Weights of a small GPT-style language model, trained from scratch on English Wikipedia: RMSNorm before and after each block, no biases in attention or MLP.
MLP neurons of a small language model. Each row is named by its layer, matrix (gate and up: input weights) and neuron, and shows model dimensions 341-511. Each number is 128 + 24 x the weight over its row's rms, rounded and kept within 0 to 255. Numbers have three digits each. A neuron's up and down rows have the sign that makes its largest values positive.
A block is one neuron, or neurons of one layer that tend to fire together. After each block is what it responds to, as a language model described it from the Wikipedia text at the highest values.

L7.gate946:144169147110102126138147132103152117143090105133144119077132111130133133126112124105091102126146121107148140148139153131145107151124115097110154134123137142157096171135105099149150145117141159081155091046149146122111113117134137083130123108135115134132141108134104113145158139142152118096118118127109133097091124093163163134135157131117130113128170189156143137108174127130104179133094152116120154141134124118133119167114151119164104135100105110132150097123154079152127153126177105125144149158100112130129084123137
L7.up946:129142104136138103113144146140175138104116080159124123145126134140108134143137106117085118179135133144123103094111114125115124112119144129130119174121136115112110139129111158128106161112128121126115141112152119160151135144132139109130100101134131152124127108104132137135108132108133161112133146155157088112158127144149134113140123151091165125141113175187066098158147145128155124141118152133117108147125124133109170174154156121128111082130115103104116112163117158138159122109165086129112118164150135143109123157141
Description: Decade digit in years. The third digit of a four-digit year (the decade digit) in full dates, as in 18|1|2, 19|0|3, 14|7|9; weakly, middle pieces of split names.

L7.gate249:138110129168168105150161118079168133062146131133117140119126106111091102122094097138141081111143142143113146127088115105143129126177090107110116125143112161131115142144132119139104107143090103098124151129145124161129125136122137133111152152165140111110120109156100164112144153091128133103144150081128136126140123140145113095138083110136155139141115160160139155167159164125110093106118134117104138093161093160159185088078103120102139155107119164143093136105156148139105128111168101142114136130147140131101134121137
L7.up249:119096132126173142156158116110106155128100110124150145087149132094080140143135152221177145109140112077094130157197131109115144137128133105134115131124148110133111142138143116112139105165113152109158122120167109120121135106120109172111172084118130178077154128107113183140148126110161121114122137136137097180162149126104153161148102168120132138128140130097139120118096134132132124133156122103097123113134137095138169155119128101145157160161124125123138162174105105164112160098107090116107133140110169114110121112170
Description: Pre-verb auxiliaries and infinitive to. Words right before a bare verb: infinitival to, modals (would, can, will), negation not, and contraction endings like don't, we'll.

L2.gate120:185125144127141095123127098133109112158115096084140125138123127139130146143160143096119151146110164105108189127108087132120098151093121130137104126143162162114156150149145128091092088139106112144115129134152141128063109121131107165105118137063132128136112129133168135133153140124108126149087114125137151125135133101097170128137122106113131083147137173148128155138167134125103110118138103141114148141125140158190118123129144123080138141118114122103101103133097155135116142171138103120095127127125104125097098134161
L2.up120:137131114120080138089132119116144081142180129125094131154144136131116114119181134090136067153139145141196137098127113107094114124124162142098135121127103122106124144087107139123159121160146135077093093095134113116112139154137146144128127144128138106130075154150147130125109113150132121129120134055120102109108086124169116136133135115168132112121121106113115130090116081154118097079134151129119125097124103247151078175134135167131112101145151124136118151108119108154163130114130140142117110160109107107148131159104
L2.gate127:088101076130151085098120111141089110122168129148145104134132109127137125110137150127134111128130129119119140100136128150104164141107119114112109083137105160154116121138114142174144076136136160141125131140156164123118157101160145089134153082120158146159089112097150125111076108134123121124105156114153111147121122132124093151079134141175124086099126096126135131149102137115164099137089187116149171161123146204159149128135091130117125128102128172145101135124139111123159152153177146103088171132125128130130116137141
L2.up127:154115102106088120102148091157124138117162128142110084141146141173084136167171148138144136135168154104078124159121115104135162121127155082099149133117151187121101151082161118147116155134106144112144152102124119140121112120171131143115074119140102101143088110157132137134128116105163116157144098135103131172140103130154099126105159146111182158089128166173175111118117107136124146112187159123119154101105115155110159114128132145118124099137146110065118136129128080145129147132113155067086124139166136152114119132156
L2.gate171:097127159149146168149117140116082100136160109170141092155122131165111150104128148063111110159137106111143146139141115177210169106132139135132154104110115144130150161176104153160135091098127123176177078065156118151132122125129148103121083128128140135149135124129114164127144148101109112127122119107119145134151095148116111095080138142121134133140126131163137163121135137151117123177124127131149107106137179120169128126141197143203076123135160126149114135092119104102165177142112131153101146105125094108127129128140
L2.up171:113111148146118144131115076111106124118136130153120097123096123120139156151137111117119121101124163084146114102125140128122116143152170092124116105129126138128154186125093101099092094126083132090140090125114100095149146154104128103079110155177142109156107135136173163124123129106143164094151151129112109130080103151127140097144154121121161130078145151099125121144115115135126125092165140082164089120140090129131134134096136121121178096102122108109113136099115128163141111147142132127148121146120119144152172187107
L2.gate537:156103124123155105129129171117095151140130107168133135154154162130102150150126122102112120163136142134143133153104128147169099133101093110095096126116098133125145135151176102134129120130124131105123116143141103103123107144130098108161172091118139166133121172108106126113082155148158100142128144110098121113132103118151155154123128126165111143094129133126106108124104155124102087116126130093136144136124132120173171166118085121075151108135088107160119167101089094126186091103156122116125127113094156100104119122149
L2.up537:135160155091128128150122112125124085157138107101123156115151123082126152100097147093087121144157151156118130134097133157138131126173102119083125102135091152107095101118125146153098111133132134122122114111155173116159150142143131125107120121089140146125117134131125137131171179123103117159072112146130141142088108142222133123145161161125144130149135137132121140151157098150109075141159165168112119147119138148155118088093139127119138144133169124128097084106142110164096112073141123103086131132153119152160110178136
L2.gate619:112163103160173115106149128117126123142178107112147093125138140161159111135129170146086107149127143155142132142126148164079146132137142151112166070143126097142136196113106096098118096119083148100128085132154155168171146140116149146098150117164144151144119151101137122134098172123131176151102129114108105155119107113123079119110137160153087107151088094100111107137105121122164141112150076120112101103141081090163096118136137126165102083147103123154126152112103112117163135112149093140061141099136083106113093149132
L2.up619:108146129128079143141118120136160110136157135164090156143118148155145132118121126117108104138109137120155124086114132152129145126124165090157116123136189096121144105119108106117128120130137150120106129098086134129119123146110132122100124151093116116149117108088136133122151145128132151190148101112102163130129052151124154104124120126106174122146146067126119111100141117166096099111104147130157139144156102176157144130100134127144077111104142110140102166119154139150157133082121134142112114093112075179133132159139
L2.gate985:115152151165106130132070115151110105120117153134133137069166116148153112124094127120098155128080129151133174125148143117120136164126167130095123120110110159111142193129166130143084097114115144169133125117134109091127154101114163152184129103173149128132122116134130181183130084111114132082133052155143153111123115076126124129107102158101124129128152108135123147099108112137132113101149123129134117176142106100122122157136111129110111134143177147086150084160101112107103152132145095108101120095181131130138076101124
L2.up985:123131114137097118130116155137134138118107139103113165169090138116141075135091096133148116124134116120140126177095117117128116164116135160130113173140143118114144113165117126140127136160107164168088115176140077125160138152096105113114176107109070086130121158087164129138097175137113139124106156170094138073146114150125109157148115152151082097108104157093099137137130149101145097132137128111125132130138122109131156158166109097066150114144104130089131209131132125130147107175154103140160143101113086081090118138115
L2.gate1025:112175121134167141142128150126137129142138080154151123096144151120151125152126152100085072155120148109116157134157064162134133154105183131103073083096089112139121130093131116158085132125127146141113105144136119137105136138107124129111151092100112143181116160118146189131147148121143074115096089146126109153096075117163131142124094170161129099160114137143125120125118129088134070078163148129115099114135143136178166131131122131143144118127137108177091177113148119142190147095137132131105155142116076103123114154138
L2.up1025:158171139116150180121129136138175088136175151123094081083101123088143119141116149118090110187194111137119145192106119128107167102135131108131129087048146108124094157091113143147128123144125118087138116113115125156148114112110124171116126122121160100140124105139109125138140113113134136092106153129136115089139072098146161117132156125127142114094135137126101107121129129153085095129147155153114140129152168116182103136115127122128136181106144124128077125150119132135167132107128073127117152132128074100127104146093
L2.gate1307:127120132151153143150122144153174095157131114074148126108118110110122135103093085113105111131100096122123118081185134104155138132153149095119097121146118120101105110101162142190102101134126178135136104131114167127136091164119154108096147126104130129132122137103156116142117117162115065130159150116144162131119147140101139106067107153101107091156121123129117178100110121123091088123117165111137124128131155092170102124103127113096121083127137153105110186143167169148113154131149134153111121119151098131148132136145
L2.up1307:125118109122129145144118141166196118123162151114130093114071109074127089134127132141133115113143114150088156172117136135099127148139151082099142119136127130117093145138192121149147148100121154126127123106126136135096096150146136101113165137121118131128129140103124099087125089186140137122131131103142110119125073120153171124135149124132137110137111101090101140133081135127074125135155172163173107121142151097141089096123124161135131102098148142099117145135124153114115116115151113160100121147130066115092131139194
Description: Digit 8 token. The single digit 8 inside numbers, dates, years and table cells, such as 1865, 1987, 38-67820, and score columns.

L5.gate165:130175139114091122129138126092125128092129117133194138156159140158139116078163117114165126156118107125112154171147133135126098158099087101153113136065134165100089154150114159164098155131142142103183158138100111124117130122111098133122116109081126123125132178068137114121155125145146169097118137122163128104113106151155115163076070107139127140163110142112098145140105099120081151153120151101106118106134105152163167106128141124182150138095126134123084144191170130130101117128091125100105140110144080112145131124145
L5.up165:134147084145109135154143113118135124152138151112172092131100137135127116107138121135130123126108109105126121069125104133119149151080092121123133130141153140159168106160084104120106114149125141180097132106147149137117107125122150073106176167137107122124177162145120131160104146123158126102125098158151097137122114137144155136130132147077144155131120128131117071125108112103126141117152125111126149095132130156127137128152132126071182170133150147134177114151166119140120122104108127107089077116119124114118100107115
L5.gate234:131153145115110174126110128121068140132116167084124117108139105130127109132096107163114186144085098155106138113184095133130149070098104118119145072114143157116118173093161102166153109138129112138104111141134154147155127107107144165128060131157151122162161147099118145181132141110095137108158089101086150137107104118115138115098139108123075114098113113142149139134133095123087119114094126098133106118109105140118128198103153120136164144060109143129166155115123160117163158151111129120159133145137113117127146119119
L5.up234:133145092149093182121100099120125170144137114126134130133095141140123122105083107158103153154138103124154074089095107147140169155155132125163116100089102081158123166117161132121120127131084136116155114111111119142143129167100098169141140114146153139093135150148088172125118110116193153138152130098106125115122070114151167124125162145116123125123163136144117097158134135094086155167152114106111110142123149124128134121125148116115114097074115100141127124125136115114113115128121144144151149172116143124138142189135
L5.gate302:145149162154138145057137126160101123125157117160158113130109110138094102086157121109151156193139128109116130129159145121098101140124104115102114134121112105139168134168156131139111149076119170114089137083127167125059142075154154146154112151117160162124119076149142116140120128137149079116109166096102119131101092125138105126155124087158130150133126125163098125112135111121137133129150114108144126155138114140143144110070132149168088135142117134120134097100116140146155117137111092119119123137087109090114111135139
L5.up302:102136144080117145119135170137154127151113134107136137134133142097122098144125148101117123139162129116114143175136157149135167144149111137097103144140082146112102069124145128118126130126167135073105160101107130156120066141143151149129080121136130158103168140119173134156149134110157160138124165102127111165100116104115151105142161084112126126131116102113130130098157179128084152128139132166112129143089155104107149073104127136158108108125114162144134118079108134154126131128131119105178116147114123118086174086070
L5.gate526:146069176122165118124157119137097162162159096109116115114124102112105129130159130120124143133155133183141145145103134143081159139116099135155123140158088156116128103136138090151078122125137155135163111140096120165155119116140149145118129129131110160117134106108156080111146135103125093122143149091139096111156156104115123107146094115102108119116133122154092127107160135113102100137145116131094125119076114097196114113121163136147142124094108149114079095162163112134138168159142106106132137125129145077130106122171
L5.up526:068126115086125162129120143107132115133149125117144083137117134107099140133056111138109096127117130141121090129150127128110138140128130165107129081123138098091127156123174113149125137111138188111111104132147101161116114179141119131124104158160129142157116130126135152140161069131139141142160104141118110116111138130139081136149111176107123124121156162179146154088126120094095084123175148152121115087095099143124146108117129093130130175102145118112126093144149083134105158120081191126137117110129109105137127173155
L5.gate570:117138180100133101171179141147105140112105161135135109155114113110117126116126094153083109144138139112129127129119126137109154100147116124144105143109057132114128137111115135115133078162128123114151129134160131132175172129112139179131127115109117135178137140110140172151141129148116127088133145185123120112132058147123085140110110093123122127154106127126084104112130138142086121114108098119107124098142159125115137127126101138113125119122152110102111088118135138116143103116152120174127162127100117099137125144103
L5.up570:155145152180075122121111087103136128131175161118194091115138129155109153139132104134150123133121104133132152113147103133101119112111122111150129133056125117172113130121113106108123115135131118108138139123147174123105112134085143134154122179159148082090128076138140112138095119135131141149109106117107098127122154133155134125129143086158141143138114137156142109131111106139152092123131140096125120131106128119153095104160104100148141126107115119151089116098095151100141109131092161126123143169112101150110134079167
L5.gate706:136117125104173129107172119123144148089080110163138083137129109131154149124143083152131156100114125126085123157079118105113161117108120133168131119136153148091143114145154094171118118145135115099142105170127114148131123127133115123128145117163097102120097163096128129112149164158147125106126161153137109132174112163122082114102144087158141117106136096185097102147094105126103099170140159124101105126086149100159109102108131129180142108118114108114157092120149110114113104132142118112133104122141165114094143143167
L5.up706:140131146139122158138132125105135115151140121132152141157115125108075116132114153133130106147152111158138128103132142120127156134139107106143141153105150122129153089136141162123168162144137194136094199182159117144114094108078120130127118129101146121153172135106119108167151143120114142083092154120102141126059121127144098112136088121123146140112150154087081138113165158126137130158158131102168125165107130159106098103147129140111121150127106113164139109080118119119095127113117149096093131132165125140126135118136
L5.gate880:178118193147113154149136151120123113121133125129165095092118112096138127098122079126128149158115082115142104126156121108121133159174112095146155125082109116127149113123122088103114150139108162129113126145113127119130143113138133168140137151137130113094119128112129126137138153127164112110160096192150159124106148144095147172142164128165150131139141112124112142103134104159125104125101126093138114133123130115152150119153099110119139163135141110161134190166144158139140127108133088140091126139107109079116142134136
L5.up880:156144149159122130146179112088127159158166095139140144141143110149131125160140109139164058153118076130100173110119130113105131112134120136113162155094151130108128145185124145115114135133082104092099137125144148137128117121115145132103154151131085093098120143073127138163113069092137125135122094133132077087117132146124149092110147082141129106132132142132156105097115077150121134108139171117117099058144143114123105076123111153178091162140130153089144139155119143176129086151167123127113107113111107136173123128151
L5.gate1037:114161129148143109099116076113105129139152089142159128138101101129112092122133138106139139142123133107085107117124137099132125121107146084118162125136120141170154095128147080138101179140151130130110113136116116107115128124105156158119158127130179109136104137161117121091160171115105138095140115168118093105136110079105106096129149137127126107130131148142144093137146124099131096132160120099105113103115182149120129121082101153123120114146142133152119133154140123133085147143145139172136124147114111123135110116124
L5.up1037:093121149098150119093150153140140126206122074111164139118142118115115110124152135128120155136113093099153164132121106132147145152168145122097116135135152127144094101141158102175117098105131112123159121152163105112123104131123149159173126125089140120114137116119084173118132112140157118085150120083142151140104071127111115106109121109118152126169096129124122167132139152073076128103145093110129105077077120122149156133133129161067131159121154124149158129112096107153148127087116096149121149143135103119099150130124
Description: Year's first digit. The first digit of a four-digit year, usually after "in", a date or a dash, as in "in 1919", "1827", "31 December 1806".

L2.gate196:099137120116146120183122122093111129147105097126152138084110123079135152128155105138184124164105077177137101133128137099141142116123161151108128109127120116156138110119149157180127157099094153092103103148101125121173161176087170110144162095085120162098122149142080151165142110098143131118146101132159153141123174134113107170073121142133100126138130143131135109110092156109071128103116144113145132120171107135154123151116136153097118121144147149119175133135103152148130118139149081089118117109101123128142097104129
L2.up196:155112153143119135170124100152145145129135117147151135177129120115125145108182152163111108144127093105151119123164105130104187143115124137130135161120149131142126127129164101159136104119123126121125179102137144123124191162130130153083110174149171133155117129146131167134103172122076135149118091140138115139139095124149145130119161128163104060130132060114151162065137127132143135134164164111138111174163130128133156104086176143140106138193152124135142128082103155080116101160141135123132078119142143149103135124158
L2.gate210:139076156095117106093118135126156107122109144115131131099142112133108096116140117166130070153144118186130093083141131130126132101078136116156111115126149164133113149097113103174120112106128102165141104123146174106134131101136143146145137176113170144103134108157148117141130112100144150119125112112124064138167160104152109106122082141072097114154135156100124134165143178103084115126095126126164149129117111141125099135102130123119145174149158150110159153145171156156095111175108158083094110095118145126116104119109
L2.up210:133137107176119116101095134139110132098156123119169117105128119109107149130197148151124126094162150126093131144115128063122111121113155143104145085106156081126080154126133148140083136136097116119126111097106121122150166123103141148150157140117129141098123127142097149135114123150138133120108130122123114089146147113116104106091108140090133120147098151127103121104106166141115132165106141107115123120136154155126141170157127121147127105154077149093127112120177119106127089164142093107108128172139128115110109143141
L2.gate341:154097110116139135142143139130127122122125163122143069118138085153150125139135101175120149111182091138164093079088143153134149142122118129147150096118117153156111121096125158139117146140177123146151115102162124117133188125111165106128167119129138091140114137130123141120168127057107145151124130132177146080157126146133123126133096128072102120198143119106115157132119106127113158111163147063113104142076108159121111095129093104145118136108089158126118107102159099100116195111162116163087141085094130124127107131159
L2.up341:120153116121095138105157094156101118122139115118121082100097141181136138095110094123115161148155129115101096151117098091136102118164117156095109072155114120127090105128094132104174118135135172125102114118082095110133135086115089110070173106151108123106117100136153122119151120128126176108117119121152086114158159102159121151133110119126107131124110125131113145133112113071138152164139139127104095149112147101112098132136128152137147143116144095180115102080133109112108174119138087114130108128066088110072106140131
L2.gate650:101137132082109107100114168144147057133156123108149145140127116105130110129136133100129182103125126151100119096150130130120178125153130134103151109162103119140106152123144147157111076156153100117147091146119144106130160098145144142115125137101105133113131165073131170144144109084111162119162143186127146106139093150126164139151105126147129136111142111135112127092085138106096107087100142164134120142092131112158126132142137102128086137129105172148149129095123129159111148129119102130088098164101120154170100113126
L2.up650:099126118074109136087136143100155069147127158121138159128149149138177118123109131100119114099090135119145153118143114116116162112125108162161160103194127063145145137171159112105126085143140153097091088172130145092127123109142134130063109145158131109156147171090116156144124114101137096117198121129116123091100166151142126138115123131167134160121142121102099143146105122128161098130108119131103115113141124112133112137120144126117121116132153128155106182131138120144097128089110129142124123106100141142109102113121
L2.gate799:157109110140107167139155165106183120154123144086134127146126127124123108102174151143091165127162139108145116126139138149139116098126167109152123110146124160141105131106124155195114106093148094124136123082141135132119136161079140132128142134136115159139147079107181117111161106127138142119159159114112169158142055162135140101131132137087092155193110159138065139092124137128071107125156124120172141084151132126128131107111136111080175108178069150146127139148123124084143097120145133105136115122149117169155134146141
L2.up799:138113154135109135148159115118158143187120127147117138099115134151156147165130100139159110096135112135137113150105136117143120142118146111121113157116125117086111149159145112152130080146134089088104155139164123110138126105108123149137146131103109178138125158112152096112116187128087122166163099128159161136139151141124129124126139119125174083136097116170138124104147137155185105127076120121139172136152161120122130138113127131097100117132137104132111129168137128114139121132120139124109197070089108134145116119120
L2.gate817:091140133139127132138095115190129124119095146140130121108141110154143129150114168094150179118162106172075147105117096113113119175099136150124138102137141140166120172142149080147127134131156139150094126143119144128142148138189135121130129112121123164069112118127090103124185128125137160170158124094173125106158113142089104115076108137065142131186128154138110111108113124110108141095121098122129139138092112131114096155154168144141151142117120135085141186117132122150095117146143094105049098120133131139125113093173
L2.up817:128142121130150136131147106143132116142122116147174152142143128125135130145115132085130087134163156165138164150126083144132116139144178148132104143139146100110135131140151120136157076116088142122102144119146145096157150117192094134129146150155086131141087141132101125108127153104097157156131151143121082130086139151108118117110169137102133163105137090114156144112069143148132189102118162137098093154153074092081120144142151104145134127102174140133074153138091150124111089147080125158104124122137125065141087133115
L2.gate868:164115125124134118126122170123127109147139139171164127131116152143108128131141141132141124158175176159117154095127128152137151117134097127113085136163115131182169174180127118087123144101117151150102109128103163152083151117119075130112100161138151083126112110147134130102152122170147126155108127108123089138124102112139104101083152149126129118119126140130132118150151094138077158126095105128133129137110162101116120096162148117137100165135078079115131123138100110116118139157106088116143107103096142087158119111160
L2.up868:112122109141173150141124122120100127119109145118135132121112120139114143103159124091163124147146107128089170077108111111127158129137158118170132115127156144135110120105098139144125096146096126135120125132108117104112094172140132085124148115130126131105130133112119142140109113134134118130092199130141126135094102109122096118128154155131126105124101118117140137117147136154125143090181112074102128133059152134114176161143137105075092094128126110129130111098141145129126139145150133118157155128093134111123111138133
L2.gate887:151138148118146139136140115152154153115155125152129107115105163136122094114134135129128117119151108133141154146115143137108143103147130124123122146125107148131138170134154115134079137135132100099118158121111161118138106108124134102112169099103140147131144147080134159162163120144116111122123170119182151150108140129118093142157125119092131109114122163079087101132128065105115122174136141133111130097149134149169115114092116130104148174174080100106119146152133138151113106085177130117140085145155131108122127116124
L2.up887:112128100120148132101168110127141129111154118118134099152104118123128156094105139120107140108132125170154150101162100154127110165080160131130100086116144126140090136097149127148168121122134113166138122123126105070088088132123102133124131130102125135128130124151132179119134117153107139123077153100143120144106120150097096117111126131072146175102133110115139159096109143127100210126141132130121078114098138082182117128145169103143126172154120129155129131078116125093116138099120173126129111145154131177115130152097
Description: Modal after clause subject. Modal verbs could, would, can, will right after the subject of a reported that-clause ("that he could", "Yunho would"); also "a" mid-sentence and some word-starts (dis-, Can-).